config.yaml
hidden_size: 384
num_attention_heads: 3
num_key_value_heads: 3
head_dim: 128
positions: "rope"
rope_theta: 100000.0
rope_fraction: 0.25
attn_scale: 0.0884
tie_word_embeddings: false
init: "orth"
init_std_qkv: 0.0209
init_std_up: 0.0209
weight_decay: 0.017
lr_head: 0.0096
warmup_steps: 0
MLP neurons of a small language model. Each row is named by its layer, matrix (gate and up: input weights) and neuron, and shows model dimensions 32-127. Each number is 128 + 24 x the weight over its row's rms, rounded and kept within 0 to 255. Numbers have three digits each. A neuron's up and down rows have the sign that makes its largest values positive.
A block is one neuron, or neurons of one layer that tend to fire together. After each block is what it responds to, as a language model described it from the Wikipedia text at the highest values.

L3.gate329:151117150132115111185163128140118099130147127094120119150128131160133120129117107122130097155134127120134118134153096082150128137130117069153113158138129109136156123145116128153095123139102098121158116090148146113115151144106140114114155107182130148102093077112135151108132142140125110117
L3.up329:135098168102125111168159098152119142141147130151121129132148136188128156136125137116136101163150108168164107110144134122128103149073125093147154133128119104123123152191107127140102098151123103134154127131097134138142133124108119130115135086124065113119081125122106128149113109136166094134
L3.gate672:124173088147101130126142124144125126121152127065115154134091140107119135126144118084109150135137136110167110082131141146158110158096168087115101142137077112157124118109118098156136165123140142149124155100112090092117085157113106111143132148089107139128134141106163145123088101138100116107
L3.up672:111128113122123085165147189097105111135174124082122142111084102070143135150129161109140137117115145118105138121120107163180111130099149140136128099140100148100130112137101101163149162177079149125146151123135114077120108104129103152136121165106139143121129159134123113165091065139100139081
Hyphen after "Al"/"al" in Arabic names (Al-Raed, al-Qaeda), plus word-continuation pieces after a lone initial letter, such as S+ant(a), L+ine.

L5.gate36:115147147112102124112135126128113142142101100139117098089135130179111143104127133128162174185118093151111106142142144117087117128139097150121122154086119147132140126163114164147069069117104092110083143116077112121114091117148160186126120139109144132135097148134110158151153129135117107129
L5.up36:123124141107110094147102110149129143147086169142088126129130125144117147135144101155152137182101095146141109161151135102106097112143083139126074145075126156125122107163115183130124066107121129075110139134141161163129115096125152164092132103153129162141124165137087163146141131153122116117
L5.gate115:112124113107070133127137143097138082114096114141104118114121101128109130139127104137142116128141092107105123179136156103135143041125135093106123174075127149125183124154126069131152139082109125118121152079169097145140111128154158146099110171098129098148142129130135090147095144140129135110
L5.up115:107115103103126119154160162109119128092143154123085145103159085121170149172132078154107128134075144098134082153097135096100156094121143139086121127142088151117140142126110147148072131081139128152125126143172137102145164130155124115104159131141104147136103134170124129119130140097097144118
L5.gate260:117116108125103107116154145159128155114108096140117124102131127108090162194111129152087156137137175076114107162144155145174176070146093164096112163117130113086144144127101126072110106138150108136137156141115113142136138113160135107142149138081074100188126132115131120124135150135164119141
L5.up260:121111124173067115127153082121084102135157110171153123143140150112113158128127111121139121132119164135105159119105175111158152133158117147133127112120147124100108115124149184128161118076111166126052162129130142147132147114142130141127118142115128119145107134116156121136084134111103112114
L5.gate940:093090153100120088123228142153082123148137133139120123115136117170126125126152152126159109106100121104113136150113136124140136101105098095086128114079101131126171126122124115113094120102104139159126110131160137133111122099123113089140167092123151106122125105153133089082117104137142090121
L5.up940:098111166125097115127124203135120081153142124136170088140174078140122121120167126115108119140129129173148106138151152137138150134149074127116128137154166114075142117064092160091129107098140157128123129128158137129149117119127101136128121099100146144103143123119088101165104135117087155112
Line breaks right after a ==Section heading==, a closing table-row pipe, or a paragraph-final period, in Wikipedia sports and list articles.

L2.gate180:067114139115108149133045104101116115135105192143081128094117121064115127118154145142140156170102139151118094139148076156166151088125020111116165137157172129164145133153139119101112108114116102140100128142123140111108141142134168108132140119130139086162136112093155080125136149159136124128
L2.up180:254135156154150155153110146126104098137147138118125119149141129131075110122160125137132150139106116097126179193091121154118117137117140136131107118165130105120126101104142116109111149136154113109118134092095164170119109122165086117128145134131132132146133159142098141139155146107132127109
L2.gate190:170117141115117138112154074115183128151163145133118101086098095147123101117123117107139140161124142123139128144143103138167088118163071148114129122133140133172142127114153116116128135143146107165084158197134160092081132129139130107106130155104114125122120115117126117093144139077146120122
L2.up190:112140124156160099160088129152133151146147164161127129089122132171146114134119099131126132210119161112118133176144132127145101118145088118145129125088140128162141104141113178111091109159120135124139164103130099146134099150107147125134163136088094142129111172102133133169135134063094118074
L2.gate201:141099146130120122143097151167115125121108084145147110137130107108164145108166144146142093081119105129092109129108145141146145141143142130156147136151138120088130131100122161145162108128112152130136131133136172122132121124131129170124139133133095133112138106146125094190119188144166110115
L2.up201:115116134112104175143115111114130101129140123142101128104100083094122161115153145109173158109103139109131144103089139144147137123125112123143148128196158151167091120111127143148129158129110152124114117110146127120167147136146116135088151122130110070110138158104143172188125133171157127131
L2.gate376:118127091125142140157123126140149105081138137142131104126119112133085141170137142112139111134102124089134129148132136112146130123099037119106105116127133108154158081080147094107148090113114095142124148156207105132154122146124139143131141128121110130100117141144124086090121118172111125101
L2.up376:109124092140166137161184140167129109079089120130138117143087128073157085159147177153133111168111100128089109144077132141123120119125104155113118127122123112066130148112088152152146107113137101162120092092170164139122109145120115171123137137129119183098130143172101130124116152139127113113
L2.gate600:150143150110145126090164147138113152133152129145093148133133122131138129129096113168109131076162105126136170107097131130087134054110136115100110155151189120178090118122101166126146136152144124121138174157155105145107126132093072170118139169130103135095116129116135126129121130161143128129
L2.up600:156157153148165148127109135162113178101124154129119111161114210170165127117139159162047082089155143165165164123140097099106123120122132126098084112142151156146098148136078169090129121102132145147157120106123135142110098143120136102122095159106134125153123127127131134153121135159097146155
L2.gate621:139115143118165155113110145118157091112132072135132098107094117071122128140156170117126114164082138170125123168116145121113121120084126152123099107123146101168137165145166092139123140128123141112121122168161133101171158124121153157123102142154122117168127075110143143124137130128106145133
L2.up621:129148159138122128176175140121122115136129067130112127173153149121124143137139135125134129143126137117141125165128153096158111114107150114137119136137155129152133173116158139105147116143140129119119107122128157085128154126186145198142130120117174127167111102135133126158151121123163112095
L2.gate958:120134132145142144129148132061141112126131132104154101151104124121148072162149097126127129123146242113142073121114133078121120104147115141139135169144151145098130164119090126153130108124139134112160095133118106119140132125173125152122132109146140129147146131154154174122083145141151126099
L2.up958:122131119128157156131156125118150105187135113164135095151121091105141149098123114146107145143135122129171119156131133052119111131106125071108131148124139125120127118125109121137164105118113141147185146117132146146148180107125151114106122136112116139179129133146145134142099125115105145118
L2.gate1004:119102131135162137092106115159101133126140126154148106120147116110165157139098122136142125128112123133147062153142117144154137134091147101098166134128110095078105143129154119129137146147134112110079149144093133121156156111148168111057138109173142127082153136091117118122110112149084130094
L2.up1004:145112148121155112101134102143111130120126145144126104104115133094136124119117121117128121148111133127137113196153167147131106122116138134097130167136115134092119142127127139096166170135143114099107151165062148143132138138126159124103127131182111168134120149100101108126079147150140127099
Line breaks right after wiki section headings like ==History== or === Fifth act ===, plus colons after "Synonyms" in taxonomy lists.

L2.gate94:097088120149145151129125124137153073102107120132137107140150134105131127119149184130139108075146157164139148165168079103106108135097139110116121097143170128152104135099078165101167135126109121128103122169129147108137134120115119143112146150131133106138138127152144133171109181101133079131
L2.up94:136137135125145117151115144153163165111103120116140113138169139157147092123140159098164123167118103128133131139113120124111119138127158108099092111117153136107120092123112186150116122111158160148146099156139164091134159126135136161123184115157071136122122118133119133146127088133100115125
L2.gate192:147092140109164112115121113189114102110122109143143127146111131131162123091118097131126133116156139136153100113165142161114110101109130148085163160166141095141154135143188141113076157159132133169128124138108158123137142134145126113116152122119111106129129127134162148139179115102118116129
L2.up192:112150133102100138091127135143099052082094108131133140140143068140129124135112086126147088119155146137128148100150166120104123093113127126111110131123106132111125159153131147140102113139114138146140102134137111155122132077125139100105109122187163112164151146130166154109141111146077120134
L2.gate266:128198090131110093135137117159138138135116126122090129132099160109115131081160116153105127131135119202114127167160146085136119117127099128148129147144122104162148093116130145091089171144088095157085141142168115106152104108154114130131127129108141093110115118126112193134080162153094097172
L2.up266:111156140152142123128131112173120134117093107124131120102125111177131103129234135125090137114105132167180171141173109098114106151102107163156133113091127106147096120159122088163134125124110105129094154125132127124117148164117074172114125117138141106125145128162090160165102134119082099166
L2.gate290:139154140036127104116129114152112113141126092109129117144120158099129094118187163132117161140086119179186084136110116128122120137136115144127126120104140134135095077122128084121116176149095130114149158102128138146125155124075122125122112135130123139097098095107135144137120148138115090168
L2.up290:116143129166167128119149109126120119117136107155135138108114117128159116127069130155114104141136198137152110111137132110144151095117119130124139127144131077149116113137110143119127115112136095129117120072107102120132126100120120106156119148104142171102115126089173127126106149112109148077
L2.gate317:123201121139130111116172122160157116114128105120107130103138126123106112085101143142141141113128112165196127129141117131095101118119130141121134107124126108101095101102108145128107158140104143091131165136167112153126110075135115100128099103142150119138130126152162112137132108151128102151
L2.up317:121188137118165130125162149149128091113143105142118121106109115137077113124110122148159131106137115167154156145172124145056136141129135151129151159126104068113083125122089149096079111134117114117137091152141121158126139105115122131145125112109132118152127118128158146132095082150106110134
L2.gate417:151158125109150130086155117121094129180127161164152138107136113149098111107144115135105105113135113141147129154173146107123145101092112101124160125134185107139141119104160127117161101132135135098100176147063162128100153135144119094142128170145105175103141110096146084129146162115121182150
L2.up417:094131168131154114087142167146097120142152057106163145109101104173149099164180115140100128142132159116150171124157096138099126131078116146120148135128141119130131092108113072106155173127149149144163119144116152097100148127107165151130144119129152128085123183145213162129145135107072114126
L2.gate459:099091133152164114114128133099131125121097131116126140139122156136110124105106100180170139116140143136132144124129109148109111113096136049123114156150110125162100127137102091133114130111123158176126160141141095123150111130159129146141150186132134139157110107096126111125157104157145110104
L2.up459:161072137178158136109109124146104105143123128084108167138134156136094067167109133146121127145149139157104106137137101166117115127123121096117137123130074123151102118120144131185142139109134157122151146147137132130175147109162129141116116165158176142171128156118096101104132131143119105126
L2.gate729:107186037136124101113132103103158144097112130120153134095127157133154151099144145101102144137125119136108141150141096158102095114130100125128129112106120127115081073118113166133116128144122161149140115126107088135136154104133108133145096139139097128136071121095124137078133112149154138087
L2.up729:156111092136154097124123127125146136131126105141126078099105127133164138136094102125099145150134130159120114138163073171137131124145142099115131107122132165126154112147144131157158117161122136125145151076109135129135115137146101116127132113151108119124109088107136135113086074102146147179
Short vowel-led word pieces (an, am, at, ob, A) inside fragmented words after a leading consonant, as in Isl-am-ic, N-an-hu, Kon-am-i, N-A-TO, L-an-e.

L5.gate110:150168086116123140172114093065103127163112102143133138123107097130106146148115124115074162151141178139155164124149164155101152140137124135112147097142099084105171137120133138109100159106082117140119082090123118112107170079147117089143125084126102095129102122141130136147135102129154128132
L5.up110:108107139148146106125107092127154144093148131144081123098116137099137092098126090131113134116108108175084152147114130114133159121155100134182102161141131122117121140126146143085179136130083125119138114108139096167138079153121086136163139130140144125127133142079178161102154118108138128136
L5.gate224:074130125113125091106153100109142153157155090151148138118131121093175110154099149105125132145090113111139137138102148109135147138098046134114113168134116081146125127114150146119167131091119132096127095083124175127063112113112155162144090081136133129136095163099140138150145138126149116134
L5.up224:112136113114112148204121131115179159178165117142126154118113092113141151178107142145107149165105106126131154148128137146116140149134142121135124107146097074144126130151145118120065146108140128118106101136125148138087102107111120142116124091110129126116167128124130124110124161143098110132
L5.gate867:098119170117150108133130090154112144142110123143082103142109137164148091143113092165146151128141175128117144095109124159153108168118145156108141147127102137157136146137119152131089126148073117101145176098109181108074107106107120134148163168105104115114179118119171171115139127124154144106
L5.up867:129146140132132125124109117166185102138092165113118104120115171127131170114108101112137073111131119122068141114104152121120132118140152116147110129110142116106142117141111102085114143143152137125120155080120112155113165134135152109135141144122133144151136099159140161088109103124143132143
L5.gate978:129126113122140132096119100116126130083117150143084107135112152140154160174107116121113129134092126147085115145136150120101136158132135121114160140085112116113137129136147161119089186137103128151133134117132153139060177151082122163136134138103148113131073107139115137087129115123117113159
L5.up978:032106090131102171136151105122167139112135136128106118123120144104156171118097152105151150087135107132062121135110137101120187125124148122130133096128110120113144048113137132167072113123124083122081128071123167151124161118127102151128109132139144114144100169154150131141126130148125121160
The last digit chunk of a multi-token number, just before a unit, percent sign or table bar, e.g. 8|6 mph, 3,9|00 meters, 60.9|9 |.

L5.gate66:133112093090114148166148108093116106116122136141128144151149083151126115127137139115081153135115105090094154100118103139145089097139112114086086142136113144105119101098126167151159091107116143106108101149154160116151133139133122101120194106123137111111141129164119126161111147139057124131
L5.up66:130129110103126089108107143115104120095116130095126141143107125112157142170062114134119148161130140099090161104105078098179125161114131162101127144127098093091134095119109131136142108095139122137084127141091121098127118111125109097180088137109149146118142097140131117103118131136083128096
L5.gate453:137121122142118135140135128103159119160100125146112130098140090103149147169108135146157140120126132125080144106109122151132126135113143119086094149132109103121143107135177119135105104125108185143114113147174108134132122066150108065133113154106163120142124146144171148115096130146110141135
L5.up453:132103111117110129153133155107143142155125137165106148115132141088151133192113137131109116146131111140100152122130127121138134135128133113145102150145102080149097085150153113091140127092122155134137131110147118119135110049113124076118177152132101129143135169158138169135097115126124152138
L5.gate513:145131115089149148107105169137166113115136145113150148153142092110155118148175108120143147163111092126146142111144137133142096121088076154114134172146172082130173102137123124117155153080103140127140112112147101169134128133092091132159111152109175142134163129175139140114138128134114117144
L5.up513:142128150140109130125124111106082116121123104103150141107118113111129126131135157068121151175115116107133122137129125135158155125133120129120122127134095116108151145143112125100140112108108153121143171126098096077142097128111148108130135147133165143159131167131158113119159117141101129124
L5.gate921:059130109122153090125091138136142145112146146164137144125116121124166131104131114130156124113136136122105153139156097146160137102140142130139185141115108122105136114162127182087171150123145111103103085096142135177154103132150128101129160162122176159078113122166129100145131171159150136168
L5.up921:121137194117140112112128117133148126174142162130138148139169120101124153135147130138097106107111123149137120164103141126134071133104149123130120174129114152082160158150126152122110139124103122139139098173110097107132165128152107125130151118144107122116120137141141097115134171107118130167
Word pieces that continue the first element of a multi-part proper name, mostly Arabic, e.g. the hyphen in Al-Hazmi, ed in Mohammed, ul in Abdul.

L2.gate81:140157115153163114108108108147109146127129112124107143117162163127116144163142155118148085112101152141147119120143152154113118106129141120141113117150119096100114154103138109124122163121156140102127125098114129170111146160127072108136123133058117133125105131145129146101172146125100113146
L2.up81:147148148203130103120140150187159077088117148127099117154112137111102089111112125149139146134107133112115135107140152176088149086094123116127131117152095121104147148135117113146140161141143074131112126138159139153107125168151141134120117183135176148093142105053137145111129098134158128130
L2.gate236:142185098149123095097172127109158159124135096127128124121130181111090167116124096113099105132087156112124105108156123155134125132091139121134125177146155171114101127108132145117109135121120145130110181097115153139130128133134133131126142134124124176138108126124113153123125113154127129128
L2.up236:152127162142110131158117131143082119141160140109126173125145140117117128105086157144116083138148129181143121136113167126111131098128129116102123108146148147140106140100138138092115094087149112112095076155126115136101147154126151157166151110159131140150114133109170098118159136142174070098
L2.gate533:137157039145106087165134172128107151126121107143110123099116171088107143144171171134133141125140127126122111149082130152108084119111124134158126115133145145120105137169110136123117134143123119151134163145132143146118123105147120134146142123166128137086138146133088111164130169153164164162
L2.up533:122129090128175140138172137145112159170113104120076108106129155144105128100180152139142114066114120126162128123090139141141118171147125120083104129178124119150104145111146138099175096166097115144139158157121156135144140142148153147107132141150118138097101136130091126140112166155109155154
L2.gate562:143167112124146133186175133141112117125135107152091134150150138112132165124079126134146094114186084153164103134164106122126158118116109125092148149100143176131114115092138138052077132151137096121168092132080087122113139143116170105137149081105073173143125085112098098114130127136111129146
L2.up562:145192153149178155140104088127168145125112112121131118123124131077157164130122145112112140140119156164106129136158165177159108120098158126183149173144162101149130132157125127161136125111125154137073147137118155170122126132160113106142087078181108122146115094148168132127143175143124102145
L2.gate614:110120138142113134122165130135161132162120143142163114102146123120156143177194147061103107159106159123144096141133141134142105134096118123141100126134156117103123157132106143124044161154121129106128158102124149150166132133120156144144137093088084126150149149152100110165142079129169085132
L2.up614:142137089129108133162161163148169108098100124112130120090138098082119114103131120130168136109089087129132189112127109132106147113120138151141136125074112101157143110085158136144101106088127104145151122164089115128109089146138133123125118126122077131157123108098157151130111136135109135145
L2.gate652:166096106138127120135138192119148098085126140123162123086120133129117144141104115155109105115171125115110142125127128176144099125110154125116137140139093125127083106109105146128135088135114099083136160135148133126132154124176125115106182112135100123167086163143140237159113171156122140099
L2.up652:095160151116128104140116135119121128122155138171171151148156100113130129145121112160132135118102104142153163117134113138150142139115129132165096163113157176101150110135100125124128096116144110152123141101124117138106113169174125117134101108117120150098130141143088112135124125164138150120
L2.gate852:116203069128112113107117114115111145145136116085143129116148115097132185134138148148171172112166125122159162130117180170139119122103143091133214099095170156133135141124143139087098148146136170156116129117113147130135152139101154124068148096152115164134173130123108131141177136163130164115
L2.up852:140173098124121119139149154106112101130144152135111102082137102138086178132142109113162162126113115134148141139131172165159103131115134050155102141085136135090116134117117122153101127136167177137131147101085131109164122132111143110102140123136115146101170141102105106171166121138110155131
L2.gate883:083129156129131073126162145099117112132148095161124176107130115127136105109113146155174179146102122206118129147142121129092135132113100141160145143117112135117147105128147147095135113091145150096158154129179128155153097118132104128138120093152101147140144133101186105110104177095146151137
L2.up883:130193128148129127113115146113166100156141131151100098123155163094142127113146139138133104147093131051148131128095104124120143098126149155167145109093114128122114111138146141085156126114135086118145143140106165139112128129170123129124110115121096141122151110141154119144147095128100161135
Hyphen after the Arabic article Al/al in names (Al-Yawar, Al-Hazem, Nour al-Din), plus word-internal pieces of names and hyphenated compounds (Alfredos, semi-finals).

L3.gate757:131107087158151112107116102119109112145143118089128124138107121128116090122139137137129128176129176113110122122122156158127128104114137138146130120147085131105132105127130138143083140150125126114143133072096107137124141167155134130085114133125099117167161111099111136070149140124153157107
L3.up757:108083123149117142148125092105093128125090147150155120094116077173129134190110176108114101159111090127128089108097110094166126124104138104107108056126148124130120101146131153137134123107114126145139140118113117097127099124115137084171101122141113111088139132096114146125123140139115157138
L3.gate998:145170143167140126125148111115085149163165107184135106127149144139125116157125115158125121076153078105083122150122126121147129111141125145145113191147156084162107159126149104095172139144107154136127121146109142131123133121136129130134119106115137115172072099131153130144117111145107124175
L3.up998:160113108115104148111155116142109115135127117134137112093154120187122120104134104119143111123112112110096136124149143144082131127105143097100113131117136102121136088157102092168145159092087119147111115122111122150160139111146160132129139127135195121118144082124122140112161099126137140126
Second or later piece of an acronym or split word, strongest right after N: the B in NBA, H in NHL, CA in NCAA; also nurses, malpractice.

L3.gate177:128132067102138099149153136128101126116129161124123146162106107143142135119131127148150209132158182129058130087125106159102147138118072128145132179064151164165137137109063086119143120127139115118072120103106119068112146177135147192102133169133120063134139108183141115151160108139120131148
L3.up177:135130121119154174144059142121147087109138120123124109107176168146117105108124103143105132129097138154126106099174112113145140131135057115128146135121126100120119084094128163127144121073120125118131140169158126089153161145132112134067133161085165121094142088131123106122117084112125150128
L3.gate612:155108152138100145146118087146115163113147161127113141115166145130129175137123099123139147115129126172134163136135085154131155104103165141143166108127112146151156131131155145095107125167065132131159151165121144130153134124105137103074074110115101116116119093156099095159111134094130108150
L3.up612:172109142144075129126141147155107112115150150138104121104160141142119147101133132134112140176123165138094096137150114132149150131148115131099162140087131115140148127098104142114166130139151119123113139108117100167144112127096170150089119136123150120131136118137145125084119112089114102089
Line breaks that end a paragraph after a final period or close a ==Heading==, just before new text or a section title, in Wikipedia articles.

L3.gate200:074110108112091099143175084089117198140122131138104097130081139108106133146124113112128140173088103161129161151151127124129161156136173118117140134081113136113123166128119127121081170139111088103097101120143146127135158070114109151156129144107142099123106110167101149136169084115093150112
L3.up200:105118129099109108119120105125162117170128145117105117162124159157105113118121158143155099135156098129134137130113095132163076151130143122105137182142100172156137146110114112075131149149115109135130166121172114138119107116119158108111128116136133136135107111123154162077131109160132128135
L3.gate996:136143112136145090143166090072099118106117178167131156115143152092129119144132113116098147128105134162142152122123143127136193143130096134150173125128094092183121163134100127102128150119155126168152119097091158096113074161108123143147084160177198132124075140115127132141111098136126139146
L3.up996:141118083134131122116091148101110156129084120132131125134070145161120151136122092099092109142098125162123119100135145144085097142165161150105114112152128135124146174171110099119124129146166119122132145136118128068092133117095098127129130146105157127111151162131159155153136117172148106118
Number words, digits and quantifiers (ten, three, several, many, no, 17,500) directly before the noun they count, as in ten minutes later.

L2.gate93:103098144068141100127105125130092152150134160073120121125126116086155097134124133137136096141146097146148153151151152098101153129141141112149141154172131104131170171122144114132114170173087118144112122128114140095102106120103126174159129107106128122112070137082115140166139123141132094130
L2.up93:131113104117148146200158142140122117121084131185106137123084141127120126117136121170125135113101144150108160100119099123127128116099128140173123154168145078085162134124155147120140122136142137121112126104150162087104122149141158171117160144144154143127101139101141127154114085123181066110
L2.gate108:103157155112113082112129122087081105126166132164116112107106142119113117140133143108118155134152125123144139093148144135175184147130085129143130150135130150115101135176145106105079147115138134141144140087111163137119158064093114122136128114118140125137114115155135130121117136126162137142
L2.up108:131112123128134133131130101119106076143151141134114125106144108150174083147150151152155102132107114154111147123107105150171179130129143167134077129154168166146106135167101148115107168135137158102102169114116119109106099110134068162136134141112142140177124127122128130170159108114189082168
L2.gate175:095128149122168089138194110116096147078145111163131125166108119100128123129103157143156154140098103125117108117144119127141130136152113130174149150109159123150134136141088120160116159120098085135098134115163167099129139138119112159144125108146128148120133118160133137135159145137155148141
L2.up175:083131132134161069115149121088137121064126118159110124170103111118135138139108142139149110155099111143120119119138137130147101152133111153139126125118153082119129133158118083162121139133153053133112133116176151113121156167137132136116126103122115146142113136158144165189154127124137118165
L2.gate285:103134128159127084114133133140155125117099167083114127124152151131134162155098150125107091091129170152090144124149121137097146120131152107156100091143126130118148153137072140142129101155153119181137189163113138161137108095130120098129138117138144129137103096170152132115109115132177116139
L2.up285:108118152113153158151169116140135117142143138144133127130119095125126145115104126096131117103137154153185171161166112151151166123112121128149169151146105112135092110138106123141171149138105165095105147120118103093114135095126103129131108127106098138140135116110046166150148118159160121129
L2.gate497:064157122138132089151179112098131122132164148163107104159115168114110124153130107126129139139149163122156166100120156144157112144122139106137120149097121096153134087116078126172122129130110102156074113138137125118153116102133108134122154130106148163108142124095161164120167103136098155103
L2.up497:073112083116135093140162120106097129141137136149079109157121126114122125112116164166129131143148160147173131112087140154098146139141155123153133154094119110128126090115117114124122207134053109161142103146129104141147134135064148128116117103121147136113146161125152098168134127161136146098
L2.gate543:080126138153171112142146130134116110152137120127109143139113119068129136127095099106144160157145133136115130100143148137094217139135101126133126122157130118147156119123108137111117197129147123117116120135072150165134152041105134136144095141118157132127126170133157152112145139152142143172
L2.up543:072148115149176106137126115115116161123160123154135124095130137078121112124069115123126163146150123107149150093151124143128129161123095107122117124162150165133132107127074136143145174119085119167122114143095169147122105097110148133136077130113140153123089165104140122117134139156142129206
L2.gate738:117095094151114106139119139144138137131112122161170159122141145156171130155121090119142127136132149100131132145139132139164134115158110161147144139129143095142122132115157091110097114138128112148162142153149123101142122117102119113145140129116146128157123135148164134129110116073152135130
L2.up738:110120124136122171105135111118124099100100116133095124181157123125165133134113139126118105110136140134060155142129157171131140123119105141153147164117158150119136124159117142131119096117112121153138160143097145158148110115134089146149150104141144115114155156114105141110118143135113131172
L2.gate893:107160149133137131155117136143116132105121102130124098138122156097138122136161109115097141121106176109208132133129115128135123105130131147107121129124118101101093100148114126120136181115131096119146134126118153113105118086096113112139129089113145126123103115138160159082164137147130135138
L2.up893:182125155162110131130100131137120167110134111112129132119124142099141145114136147120072149165120126128072110128103143172140128135148143157099091075124065118095117087140134146087120146117133080078111139096085146122127134085143183117134159126092138129108147104134128154105134113116132133148
The final digit piece of a multi-digit number in running text, just before the unit or noun it counts, as in 35,337 registered, 1,591 m, 46.5% shareholding.